Part of a small language model's weights: no biases in attention or MLP, a variant of Adam for these matrices.
MLP neurons of a small language model. Each row is named by its layer, matrix (up: input weights) and neuron, and shows model dimensions 64-319. Each number is 500 + 50 x the weight over its row's rms, rounded and kept within 0 to 999. Numbers have three digits each.
After each neuron's rows, "fires on" lists the tokens most often at its 100 highest values on Wikipedia text that the model never trained on.

L6.up1131:494545506511527512446424532511528467501502472573487470533523545513464394439488501460529593544442391440475439478506530402403466517523419506476527466468571396435534444561477449513527518470444558508434528462458437481531435586462567425515319552504452552509423552490494492489444497442428543482539430435467504427455528520493559497556439524514469514566445491434551513563539450431481434512457497498502482462604526567539443549511543481520438545573453444526479582516478480502473567390432527556547515524502497493461514556390620470487506538546517476508440512487490527486512461534501509483573498431523569498477447529537538513508516518499502547491520523466591464498558548441492667461542491550451527594474588577485440518420469506550567485553414573447412530599482429398482422400500606
fires on: " L", " K", " J", " C", " ", " R"

L5.up1163:525552488571549508482492495425466587457493497499485443581584527653498430496422464412470482528510517511473563539396591448489519562515458456474360463526460535541437457447508595465532479532550441486532515503500398506493434479541601554495473535500512486625533442483517474497544495588428508503548538425507522469462526527446537461526556373580542501511431492448556440468444544459488537388469553560468460511466559513484490600459502446505430457481577474528496560447471467549441467506467468578444459497488496454420436499564565499470492506456416610539499517448428435519446553549530453579518501562499498384476554502504595545469449449474475580566476475456499467503474509508473500446517478523508426439553539644560523451545446546539497517587503468400469469480602571565431471477494535
fires on: " in", "0", "ing", " ", " pre", "4"

L5.up1122:446415440586448538569427505527490523504534448555471510567576597496470498449547517492508538490455402482564531491487524529443481440538457542419578409445546466428526524518494476491533494529451504511500531452535378490515458618499528485522474472510520543500451503518467512533536529472468512498515576427526520416537585409447523457408514420447481494522463608585493520486529448444476450503456385497514613432595511549535476449510486456494479565515598586567519513528535473475584615442520458476558519487488468519512513511494480471546510566559470463431476488538496476531556483531466434415552485471581598477549432478411448491477495521572514565512478561485587485457469525526560477546519440447446497446473609580503476477370506561601548422468422557579435523570521419414474525431541542
fires on: " K", " G", "g", "IF", " ", "K"

L6.up134:596417533511484532328456476493530524575485515526478473581493547540565401430468449552471404533579541522478438509551499425498554543535522451419503424551486509514499550482460507590490506476534464500452538456581511545553441529562453545424430477509489467606450555493453514521611597541412530510470550456494472524441539425481580530507453466515487481499502501425456486487513500377474566577509506471532480456539541581527453551491543517516461468446469462477421497541456419513529522484520564591462437418482528459633479494441566499569456519618463525566497520560437450497540450453519481575570468484504459546495466570560521534502594500433410512522545391430545528519460576562551590524418555530498437461456542453495527527480501533567465525485458490588517487528480470512471521587484605
fires on: " \"", "-", "'", "s", " f"

L5.up1491:581592507486478438566483487457501565496482466499431464436486510536598388449549521585413513486524376502451488462499510481444470515471462481514482486401531393550460491547547443522494507497591600485529532479585462543537439545403477471462507482498557452516469569468527450637516559484450477544420502443514434473505551524547477558472541498519472492450397476501541466490424456426591501527425545535456478509554538474537492527527457542482528522475485517421538550552449468501460591442498466596527448464399493453583417455345483505556531481531556438464532585585542480620471453575460478502443451537604567570592474493433564501503503422481536461586524470472436549458509545537505555571449587473404454403521419535574519519495482556505509471492454460424470422529494549581451379541560546
fires on: " the", ".", " ", " de", " as", " but"

L5.up195:469452500514489474509341510377366436396483390441541541548510564465477494483488455490514472466536432522610530581592487474560556456551485660477542503432471555547600554492506479500544557547493523568532469509413575447466501437453480536473445605613537422480486496449666387496496538527453502416523499385466444479492609591477459442455493552548503486562540485431510482521582516491505573480497532456337554419506569428537473476535427435465464472495573484511556425539506477493515485471428496491524499457475487515590564537571484467553481497538520530543407445471500501520487530472506484521577535515597484545451471495499575502501557460460528560420462529496552566474520406549531559483436508447471530513479573487568519503473428539484411566467546520433529473495446541498381567502514531
fires on: "\"", "-", "4", "2"

L5.up985:494502574595560453412514549465416524533452547496610480501557508522445447495541577483456421511438573502494561498504432620385456470519374542609499453438434425543571527434453541534625381517527549483452515507468475409449536582496539475437547589495487487453491512513461373507507517533503549500484525486391483468483591426423500505502504568495487461510536505576480436437481485513551431519498463548491558532488539525510436518495345457413563506467545465481557446530534498449484536529593563551482468415523472497476426468527507497526489539483432512513487499470454530514527517593443535460531412444535500486456482482462507517460458528543480548511423519525480646454485516496525529508473461488494492458548516526610414563384513540578417457514442528462404524581490507485493501510509579
fires on: ",", " a", " be", "\",", " was", " he"

L5.up768:611459551516471560553456509444476544520509514488467500510441554498563459415515486555469624487473537525442474527526559588428515497519524504462490502391511477515531532419538458538459539546502442474386412505578476512531528524508470475452477502559543486479541553475540521509557558491510530510495501520518556523567573504516457508595503423429380483564498406547494462480480442520533435398458523587448472462583489515463500455492471523513493559555499513469538535519460481530429544453578550518530482484463534483616538514403526405547568435506529474594532503466488493564563533557479368552547516419551482506493434451521490445505538421506511426534532495445479551555475489593503494605466544566499518532470488459544631567406512492486628503487500475453506450542506549527424437529472581
fires on: " and", ";", ",", "ed", " died", " in"

L5.up1214:520467539546618484395587454513508471487462535458499498535478533590557482429445549523358545600465529507373573515468524513501504565530458507510504544540394484512452467481564510491554471570576487533493553499490499435454449510514489487522484474503481490540543512560446499410596550481453545453442509508561496508410563557533508412453613446537455551437510560478508542523588450567507402454521562539510487436503532564546505588499487486437431515468589557380494462533499439487556488567530478566516444492475460511493526413459580532509570571462485427530458503534463454472510461566512465579582547483580451528483491573553519521460527451370521535470534490513489485444486528407451553473521444476468524561501459494589447579390432520418544531555423516473545446433529527512388499521504517
fires on: ","

L5.up604:487586453528431555510449499509468590466404530491433498539544484573462482411570576603519526523446544423493569610574574418418470486520559429462436459491520506528435419504567558493477414580526505546518516462469474526549470467546511558493436453455489471553563434471576474512526528482411487470519476473506506492494524567478504505531579463443483445417528484405452477566422504445630548495536578601427424514408569552514498492494486531460498471613501484489509448495455480516507429502464473573459482576504536489456440455509519530549546531559605499642428561526412484568453547526565450522449554505574450363517494573532502604542588468491480505532544439451516564517586447507333524462475581542519387547584477505565421547470513506523465525531463449429510467552570579501500500508504600
fires on: " in", "ing", "in", " In", " up"

L6.up579:531510517582497468562498519465459534445513509495603483536630550539473433511515465487470401482373519472546524559475470541558546526516506485529613570406528524438504459522507522468452404523597525597450512453449459419482478500472526477529568413425365378509549480495529455473547445523499619436474431536517465465596464469555542564491495546515551511504445569492460492537464495444487572538590428425473581544444497598509470538520558535447450553485556542556480571582497493532523443437381482520611414567484551543401574496534562532490574520535563529519521433482493452450485480431502441493559460469473465554526491524574510455511483536424490513482516548484446528419488482428504526521428528443427479531520546537536399481432465538518487522568424488455554465444476542593511561537552518
fires on: "s", " ", "ly", "7", "4", "2"

L5.up1092:590507479529461551531506498359489505511476508556449428601505492539464498539458530547356542466462491519405469508538491448566569611524462498473438474446482565548477511577568478495483530445464420485498523389503471543586521484463360538510577486578568455482553513573422407439524558516412485541490403530409482533513433540531557477517508528540524453528515385415568487502617534454515540527442501592454546515520461509460533457574515541509447468479529540436617489514543456464493490575521524580471493490541416455523529457475521479551504508476548514472427434429436510508628538399488465466516436568528476529502507575502486523540513499464414425486499464519473392527476536521505556515517599532532492518556461466552584487544485566503509491491488508534470432435461503560450501449541539
fires on: " for", " recorded", "'", "ing", " make"

L5.up68:603558532508542441485483590548511564429508421496440563493544488506508422509445457495529434397521531545521561466562530353572494535523430575553557457412469550517492507484527510419537508529562492558446449415480573585543533533523473534370552438495527490553487529528532419518574487547435506547403524461555453371499541441514509518457543559503494485386535348510526466523512518460506411525482537537514481581479487554570467448490432412401511621453518433478553460592505431559534507487562478471522493437395566531422579540443598462364493494510466387529533442371432454451578465588560508517570515502543508607575494519543461505486493496521541482473510537506541639485440535427556526536529544467497526543441549490458475471467489511563478489467472517436472491525487492435442488480529491
fires on: " \"", " Sch", "\"", " The", "ch", " He"

L6.up1003:551548518506515525483462459530506499482484469598492427481497553391416496391551510521385484459558621505401565441513547444500584504525420481445489583442531520539405476462535456484485433530523488546446510558556459411463494535561504502405432482434553446544569516499558489464632510412431490478522537464538470545480516444477567507508521517433540420495437432489466551574517572501479587456507447551579570435546543513571488428603531421447525505381456550491453621443472425452501507551426503519538466519577491516501522474497573487455554465516496514512484567512458437430552526478491511502594590547554561525474504515412478488425571426470448580558492517498512576425522483437433520498448618582517418432528520480568522479459479418540499437572468519427545379546492439460582413499482509
fires on: "-", " (", " ", " \""

L5.up1495:548443608526509484460567514510479475461380548470480469526475500578548544469481476490442476500445477570436545493511474588563445598545457522528441581405412385476475499418537542445545493583564483462477419519493516463474487523609470408528469500533524526481571468464532541481556600544538556428515435505531570441454542574523516447490542404448414554574486466453479525479520521515493496489516436583503541475470588499448461587548506503456414453525557531397498470485437464492493486459475501490435464501516575414540505399424591475538570488593479471627490440474511468522560461502457513513598477447564400440437518540571520502543490414490485472530441517501519536431449464509528547513509502493437526519506440480551566619482506545431508503476491519477467394501439523497424493483541515
fires on: ",", ")", "%"

L5.up736:592448443483558497535465445445523571541559439571517542566414490483552572472541424528490430474545476500396473508601473535512498573523515451507507511463490482527579531493486468454496592514487460532447523446506453486472398437535508489454395491525501394562525476365583418458556498540380568485415440552512492517440413488635456580500468443448510475558508555476522477517445497560573459546576532490489423511472584522512525485481442501502394455508516410497471528534358403463571596464455546561475435520424552487569560455450510513520514502528516472496530467456577579565541568486566457563561493548602439533456463517568598532551538431415470496526568493391457613460450500544466523423480517541538504522497503492581368512462557530510524471574430463421450403523437538450456599503519531
fires on: " T", "T", " dis", " \"", "-", " P"

L5.up206:434472455536559506469490484513473491500510569480490484510497483545464494554393480460471395501397457498419578421547488559444419488543465535578432530597543492475467480554446570518513454561594537526531560465552500467409496536580436495473431578467524485443524446536424504443579492567492480461435488405532400472515537401477497411478456476550509545521532521450468478556509528507472500611442539567542467436615547649527469561563509513488483462508494464541479543536527494534585480559483420551504449453553519471536471435530549542510594551474430581550451474466416526422519532545493471478540547511424356514571617519530434549564479445530551504442575517557453559448465463513543489475452472487477484540484463525548434636487462540470501528481434611557489457451572509536502484532415546
fires on: ","

L6.up711:480430428526523470557423451547487465553534504504476542512504453473582467462508539465392524539585470454476539531510557459436497462510490569511470549515513466474561485525523507366447489584450449494415464518465447545601393477458491371495433486483511456480501508496561453490580467407476487539509487452568536420586495538436519480565500499483445537536485527488524562509566559430518502516528501498470563492524487485611494527418520557554516429492490408484474483482506456444555550483508519538541502487561407569610475433485558542473632549546520547479567615479427471584477521576494446556539474514481512482456437483438566459483409476474472504596405461567594436478420462459448535563514507511472496447424476398487455544417523584587444459500468447590448549610464527448546532514505544
fires on: " C", " G", " ", " D", "D"

L6.up655:602467517464551521509401553527499512480509477480460520571485551531481460537568500513509467430445455524472581477525455532455380559525503499478484495446499561518481429476415494506472527521401574531474491541464511507441466463437492521380510443548475475589461495556603480603509568410525593479413480468503505515531488489404528440578518519407498423531508477508405459581564521459465522522569511467457584454475616619494495489380526448483454492525470415504590491509465453473569591415507565443467523472482491506543499492458638499436550566512468504447471518439454525392555510493518478517542501484537511588517433551501499519503501428472579419492503458512450556481558569491404551477544538539515438556517517512561540565406462519578562519545435492492439452555502477425470551534524461
fires on: "-", " (", " \"", "\"", " "

L6.up1469:482489464490543509597421461449487470499491476525491502533488470430475505468474538453504451532528386470537594646522448522526537510550485489493478478493557447541467557481492482501561520533487495621484501420504474495459558444521482495425518472389519490454495509463509410509481537474494560451511522536436532484568598509452529427479618502534469546446542434509544478544403454520447524516570539564373593517484567539500529509537455466347525551560560488411476458477564444433488547487462511508458455495549547543498534504487576541467518453450581479521477461522523563577506523470498397527502526453524503434502530462514512602449541553500433552451505534540518585472573496469487471445476447524490510486446580588551439493374546559552454545584431492547423507572513417448475462498568463
fires on: ".", " ", "\""

L5.up1311:504432546512447454569497485527559487537461510544400457569523554476485497486505496513420470473487416548473494506553402555484577512528421463527440540475539440581452438428478463437568497513493481495480455520572514483471542581393386458457525460510472477450479552426438513454479483504550560559537481649373464536457546426511629530523515485574539502368426528499597535471521529475504460591421433552446482508509474499430510563557491464483491442364467528452520538455411456492487513531590419543635511558476579459452482524524488660489505480510508482499484511452508514581588496538510520486488419474489455513394456573484457483443490507508524466467488499416449547451578536465478532511553550582499514540581505511475446411458429537563561455588427522483518504483478517601476600484518485
fires on: " |", " ", " from", " W", ":", " L"

L6.up5:489583449539511580446379431491478557414493457556542473456513406504509464497453496460500466440389491476487538546477529508527464414538539492477507570498539471423614538456371499443545583516507528500458525418460417533363586431535475529434511574448425504563525463560570460555454517576529557459524519504540512483532488419406554509536464530492438544537490478478516568549430457498556554474526412512484455562572555513520581426507536490443488440456561536594562476504536508482481417489515532549681459385479476521612478433576498514507562498534478559530542482490478612483486520450502412598581502481567490549451539484485482483497556488534385516411452519545481549522553466427418474491480539490449488463537490512537463491474496488533512570494424548549453567528535550469447531516516439
fires on: " ", "-", " Y", "5", "4", "2"

L6.up273:537466473498385539591495536438453552510473487546581593439507603449532517477429488448407474409533494442403526526511480424558536533546511545444453580544559465495455416521553603546557537477499528504477485508499440447556472485505460505551619538533485441453552393461585539474538437467523530564535456585462563428536501527553484470482459490459533439530507475515577487534473574575504444440434579515554517526533499442514502470442550527509423496433454492519443506542467460535584493489543533492530435578506403455486560500448428415466441515569451538497520523428434464515465483478499541528633487471505451522486467458380453488497530473486531461475531415405548551447528471550535493568502455536448533427558483545447536506436485576560484551507488474452543430584540580522444457449524505
fires on: " the", " of", ",", " an", " each"

L5.up906:465491503513664452474539587465489535410479416459486555464479453532549557503537439497471548498480533521564576421460502554520449544539502557483597561435453579551524569498500480504463463481620435443532507544560562459466510448512416487540450565526501507459520426600472505471497596515486471461509480516559541542461451429493515537469480447417403512510486444540563415452490338535489478452437562601487503498538530600558464572497497450505522477450526556612470515481513461539489599519507489569509464437472626395477448524503471486525603396452622493534584516417442484514600557551434534619472479438479454459491473535605560590473562414562490507544515519428504483517484517457550531523529483562448420387478402564518431539442546503473494511495448428489488421403494547487457364500503533
fires on: " |", "\n", "0"

L6.up335:435497503552414399440469504532514584478494468434532504533532509480481597427440524510405474510461487403540554522601523492546446570504460531520454425413578482545531345506537482468540483524519404603501486529577519530531553580451500463498507485548485461511505591464460513576591569453528450559552463488500578473518522506540528391526527529533509474510523458526575554545529551469500487537492323486382525469485511482472529561550543449514514475427462530483555436511510439506539519433539543475448546535550487500528466492421520519516425494603449511547437532485487528527464475440521529526508408479560476459487453470461534548521494470478515570554497530553561506401513522451522547584504489460337476461481573496517513648475465551517500527549474624583520454562530569437511473457483499
fires on: " and", " ", " as", "),", " two", ","

L6.up1190:508474603497573450284455522416431521608508467627465502488494435595497503479429431539467515481508486589543505439515537486460526611534513520454496509527448470509526535485517569454505558568460481578558548471569502473529459526439434447531490543495532524476546402449446500485607504502524485489460505512479547569462544430519439479504453464496482520561533468500460550582468448472491613475381452490553451451542492531471487598553419636469464451495486499539624524456538476574440434549528539429487482569439478542445504544502470575535486481530546571555429462531508522519496508497511533489562420429463487509405536514492527546533507442570471480434510505558546470500430440518517551517487439476447401403487523497577455568392520574459509539582497553535524499527538462501521557494540532
fires on: "\n", " |", "===", ")", "==", " ==="

L5.up1315:509494492489576527452402556530431491519525518458438493520516443421494448491475544662473464434572471467428520518556431515550414565485481514453521511411437553470517508532499464468465516543481512533516513481562510501506366525460478479368522463586510407441417458536513484500524664416596482519386515428493459495536557591535509411441481535562413565526591408544467563547545522406425423505443533446463536519480602440532470579496512493467438432463592459494571512505495469549464512527552557521513548513538407534481527552486519482557501532540458430596496542533467538533479470536609579523483538444538521544511518447455451415543516523516503426516456554533486509454486514520528571491513577570508494439535570393553501580524456463471471432585503373486559390473384506513495477565456472
fires on: " \"", ".", "'", " ("

L5.up1061:475479484581558449426492509463491501475519410482505489488482649556473505581453514479411479536443517544519536503520541488496457499529513546535526518436506436551574375330472469458532448587568436443382586522620535485450564435555437509494550461537519520547575526499591555509484579428507526435523530505467468481518560473561500521557459483505414506479469505486544515456531400484447499440441461421446383450507460574527482533457567412462361410433568483468497536487441460478510541484473587516610463470415561512575541447489593440537495452546537529553606516537396505562521587543433426503518478491511530563493454503520477489514499468519509494521472539549553516428491507477455576645457524482423553443527471500505575549357476503486481467557484518449473437527455566466443580564543508
fires on: "\n", " ", ",", " and"

L5.up74:419483523518466449469481560450515533564498483563511442451447488450485396546527471416604481526500586503518632542498549562470564457516462558651481507502519452476553449535559568574452523421540548412450489580579471555528592513542508487479499576572500461521556552345456406434527539436457475474514588528452539486467460503482541577495548446504560478395416464561580557499481568507550557488428507548461601479525534505565478486496501544499457531524519484440549568432482476461432485452498539451451529502404473390446518451484552505461455479533379502490475560506436524428590470555467549426539509538526560408494528523471425529542406513515433543538528537431562480540577464515482577549447452482531496518438576566481454577417449510573436470536502481379474452489481502476511503463535370
fires on: "s", "1", "His", " his", "7", "://"

L5.up864:482439426609628480488511563456425575598488517586504695540519460500569529493531536523455577521425461466502509565513490518497431538531536424549481571483484472551463540514512643497436452563538472415497437522496589501399465496542409526479518511557567543475436522475511574491570596406497625452512444462514466432504491466406529490488387564493369462436470448569450466548406505561521483505508557531457454487530522607503395529535489515464439463520556511424510547565465477531480583511505513522598516531469547424479505518500511521453494433438464519475523539468481446522538514497551458478515529496523422414476435570475501544549540503527500510505493490463458498444445462514499509600469511479501554527483548570488504501471450526453486457577425567431448399492563473484507493483487563
fires on: "s", "\n", "."

L6.up231:522544501487482531468433504352465576524497454429494457543500595434483511478620471452459489536497456522523469533414501538524458514471537434505497528510485551521502535437499504578553524515486466455551460507491418578424577478542563466495567588522404531488575562623523399518502447506417490503517477424543531399427541491432527482538521532487564498532460400509498466438559514523639443523494494583498473549564519553537470530519457528503528579455501484469528385451571412460531537482516444511464531506566436405566428427562493455542643507523444471519446351427502408525419439504512499568525420448545523458406495535461513469453561361374355544598372505551429572558560515504421487498477501537592553514457513534459552603500412518429487396486488514434504580427492517398540481481485531
fires on: " (", "\n", "e", " be", " re", " Re"

L5.up1100:546499483565510463463417473492481669502463530501563441482477497538487479522476526449536487396534394477515558524529550494535429556472518388477536516529533527559519542471537507496543472559551523449498513427540553454444514507544417477517373442449526490544484598535501416564600568573432523518417576485514471485524455514462492572493612585453445509513440407462618513513462511509563488466513529563497565474594485567561537531579424493469497491454563484542517547524482569550464461459492530588532485464403511498527526480427472464464594469499511426529581589509511553503497532629437429575559454489503478495466530501442467561419437533508467491503414405530545471544509522501453567552455435515445486528476584430420465501378473628529513518467409483451520459491547572514482469502414532
fires on: " was", "-", " is", " became", " considered"

L6.up1362:507423471567567513447509462496531557503436530479503565488536527520561544467515537465393579583424429434508513567415535468541535560548517479508497534487388442567429498485539459480523505546428484497412479485531506436481499559552440525435471515568469443471460478583392639425559547492443558451516517565533555408499451477494504492487497512568478490409463550485503496520591491473516544544540377469492531521419573533475465493514474484393485563463516550452486488594524478477548522442494541479485486557474486558550483460544476535532571576462477460499436420462472460504520414485484509573578574521624471489441499525592481413466522483377431518485551564488491509575530462473492542451471512466392465464547513549654503478399437523463492531533472508535536470477502533471455527547444544
fires on: ",", " to", ")"

L5.up158:646528458493541461518414494545414520451532423489482513580553422441463546503499517550537506501486609523370483496608447434521442529528452533395458530464482436482545537412536469502508413546523509559470489539514483472406551445501568376470471442555556439444460470528517511483564542580454541473454468405560492409492480500420453495476478465483487441529419460514426549512505507406490498489402503532436468485505471514477462470442446484553473447551463547536513452553528474472591494485590500443561404502486584469542477485427518536466571477528508507556435510538398603498486497515508481445466494528597544609448533518457446452490511503481473503501488465440438464474549523472585585568554616564546619518502523559570538471498472517560527540495478476510518430532521527525486511510432516
fires on: " \"", " ", "'", " (", "\"", " $"

L6.up1350:477517476451516551443491419546462511498501391541540436542467542456403538476452589470503516478529504486537511570469558568514433553579467488492500477525472509490603396428481478541471490564598477420466456471533461537502533488497492590458474533449443536549465524457490440472515547456479451501546625468565444481603458400511421553553526453532529475551546462495517560506562550526511493533457475412494549572516448526398576477542518485501580562460535580461564463479551451427531388481434471563455461471502430512550409429471434483455561541473506503507534497492457457552555558538591393636573498481495478532542577519581451453482450438486439502470534487519467547419583440505529535513455448469522471483578538510477526471428412582621486432566519454549540592555473512414438498446520554
fires on: " ", "2", "1", "3", "4", "."

L6.up929:512524496504483441409460415557484575578478443447540599493566533552481483590449496495459469504471496436446488563484508496479524493528414563478537576386505519447494355500567433463461468560510490470443411528521500587561519529491513434459515506486406481556549469460475528532591540492445485425548532553489611517501522475407538494543609467506494540491514499488509535457497561448541563417567431470471459500579488481583406474497455399501436471516457569400490534534408490502578583497534524526444504416471558470596511490529548505445600471582419529530459550502474548417625429427475564601515514515467556482423500533536547471548443513418433546465574549516535451604445504425427501485472397420534540501430557621486453508448490538479500442425469504416403415515492553511482533478556485
fires on: " and", " also", "0", "7", "1", "8"

L5.up32:599550601554440495525425498457503602536488474534505506472378465424533508477497536549543455415551444482575514453464479469493592495500493490481518572487525410553450465478504523582500509582481546516481511488494416420539466534575557439453431474579529431448443544507540446520517528489542595552496466487433522456517469487483489475596509491487454479501535424427501415543433523502576526423467485524473548558487593463481519529495534502536479467535536481453481559549543484597468518547499495568435486581462578495524418495454410528531465560516491527456472479458500485548463458581549419445511475517534499538426384444434444502475522483452667493414527512515513555525470418585501591581524412532452475394574515485497495480511413593617539487578460443448545374624452534471557523568504618
fires on: " as", " the", " (", "As", " and", ","

L6.up609:515397517626488488434409517489511485595507474520487482532503598625452538481413504529487526494464545557515445483402546471450531468517479480536559510388456452457472454488516518528484522527489442477496515492605588540530541525539465435559526415537440526500503499484485539485531526462551501557500472606520499452427521530524448573493580604490579535463576547487467544535470558476511447531454441596525404509494535493526481637499458484457506478546472448437537471439457470542513376465513503530502441544535559394443525449497509539549538491557513474438463516424527394442515486493429559492549427508475482454438524452571494468451563542507454453511511482497511508499512489395500592485489579453501475409487434506452458504476471555477521453535500562520575450520574527567514468550513425
fires on: ")", " ", " to"

L5.up1223:526458549515511617454332614368491497432477448489536446497474457461490529419524510609434461438461559480496507477485525459540535497511452491557493456475519504572483545547483462577433471505506472590490533492483450454514475559495439444471482537570425479493522495472514408521514600401457452548451509407496459496584524462515532550482567523512508420529516462448460479549506546507511531490486524559458482457480443459457515530443592402387445487473509541456517511544494430451508553503552459537534503507513518492492517413423442618509524514550491438535482414367499583568549516479657539464545476579595475505492437461495535494500494476615463556527521495434447531397507583424457559554537600496506494491545538489590494514578435516427525418530471514483477443514503520525593571479489464
fires on: "'", " a", " ", " ("

L5.up108:529428584542563526511475342451451541554480497543521539562539512474538512475390485422489479533408525511478521539415543562424498524529515505543467494507419502495531454550507453518556386510484401448522478489558612495401546494516425496491542567509484496453594521503447485551527629504498441597485496506435512442537540438514565428526534515468474427527559530447528575478542563559518533561429459561486459496523547494557543516470585513489453550481552428516523571515518470465488428500471458552473479457509457430489465403504431463531469522521461478568518545452458478491508477484412512408591568496478436563507557494639486581590511463539451571442479530508567524467556535516570514496481534487483502334463526574581582539424451551513500514554460425542426472472457534419464511428509528
fires on: ",", "ed", " in", " by"

L5.up1002:531474449505594420431439555458418510470505449552463462476543489461491473511546425565480581563541516509496586432490540448517541533536465513443539550467472478500481521523576466536503472519583428418489538455501436475521417514506502504449444485616472427493540498548480534558507576525581518525405462521550504414548496441400451578505485497426381504578499447511523500581435387384481512437383528576418526499439420576532322580421392529566487462522497543557503513483549477434496517570536484582504499559551446369525451425512532479482536540483539388406444511524504512531552530536469553559520458519514481577501448548579566568548515479494598435478549538436528479529452494498563563426481540486499516466438565531486532498457490525551475566479502430483506498505534491480576437429511494
fires on: " |", ".", "\n", "0"

L5.up1422:589466498572409433496439552449480577500506585493525567569508503521544510516457516473501484507526503443482657478497533515455513496489534478491527590442543409511478531561517446464467555568559561588549446427452489460436497543529463442454429479429476446423429545417516483478565535598423535457519510423505561402547535443419542511462516425470480437508419515481499464516465579431538539465486425559471556606556564500529433480512494467415529467471585498476465475479469483484462435435526540487567345567473479511536447521447412454504584426505558505531518504608493532485484484567458476546539514466485500586452597509477549527457526503533524545493506475445534578508493512463544493436462450412459464505503481410509482558443519577547494526552482406522475537596539515529549465485518550
fires on: " ", "\n", " as", ":", " |", "8"

L6.up978:523444416488500461465491475550444476441515497529468503424556546493571541497572570508482480508584565518511448470527482516474528548526500490446500493339481469512498535437494432479579488541480564555491414412448464414457456562428377479378489464506531499530478433543450424580463501427487579497422476394548488476509534430558531498489511535486468480550478545554428389500582538513466501514400503462504547356598513482576499452496572384482519493468472480526524479487485479465560542417544517551471466486435550520608581499502529542422527478492522471547556571476483559490471544509600470508523450514499554472445497456515445377518560449514516503480502471404537451436581461483560577531498540616495524596587594547520385577495565494598556460489412611510488477606515515546548539501546546
fires on: " A", " Ka", "\n", " ", " K"

L6.up63:533531556474487516426448509442435489600505385499471481458524438411401469421541465599442472512614526496357483505533444456467558585532459524510578488446483565444500502549454516478456555522420496535529451501532464567561456480466509466415543462481524535508459603517475424554548513510461538468435562504457482540450528507564565490436524549558423551516549440480516493600512513504533530560537456470549560492548569509518396506473452572524491536483601555536443585533535405514465565482502560533530435520599530570482502494474550503532521485490567503516424539539471515582486522538507466477595535524602511552452462354501471600423483496426430493537439421450493500466540506473441507625412512469510565393404516516550573456433422492540469514525481418570515471513497530574456477518460476
fires on: " ", " \"", "-", " re", " Re"

L6.up603:633437472527548390438470517512401471435413429495461478538435555536557542381491478485507544353434526556410462573519493522504453582494468553577557434380495457557474490476518478472463478529552391411501448514453515467519489589571507429498518418568410534460506542391548559502605623532546493516409463425539496442497504587464508491508528460500491632464531492607452503520511478469462507552461545567430527450492552498427469579619513465506458518506545488469498516537551459424551432400542484484534466428529551351544484462438497590548436443555576438513509504577501479517490541461536540497555512477546510528479521474503538513591490499519560540464501527501491525462478412518552546493521607562529466545481477507510596563423489540479476471537484636537518433488540503461530591493560549
fires on: ";", ");", ")", ","

L6.up60:565453548576467465424409518474546508459570493456451515586503515445530475512452556474430512412483472492488543479543555522528580510509442506470498545496522497583405520464460494527587545531481522559480464499547551446434479584511520533489429520540460495522570542478489511499566461447446606481464433423477519467466503449493517559599368480468421483454502528536579502522519503462504432495546493498479508504501524604522482586467424463482498537421529478466500484492407432472523492465498485481465535493659520471549447464478528372563549604556456552527432502502524428483490511469506471517577462473508521554517502458525591492429606477417452569442424530456509520442471546526590645405454566513415434442557538496511544538440470589481518488538434548431477495510467449369569476487499558
fires on: "\n", "F", " L", " (", "G"

L5.up533:453460567620525383455488496571491535517480477433505512546496527490510535434467487506543457468522496472533500479573498480545505600517530506557596460449469431492540397393455522536511547594456466468488545518517514476534566429636526438459465495550484444477556551454547444516550548557473556545481385546517527484580587609541514522615551580493531552513446541427513470425424567467497513510472430477386498423453553507456462526573564544524434414470528465461458524530469420532476524492496554517516378500489514430573529537445590516525519485551536517552576484500402534491551447504450483460535482559515540493541436394532564479508526512451565418555477501413446509425518549502594484605558560520408557435456499564458498430396558540457481500554474507542542492489528526506522527483513607
fires on: " ", " all", " not"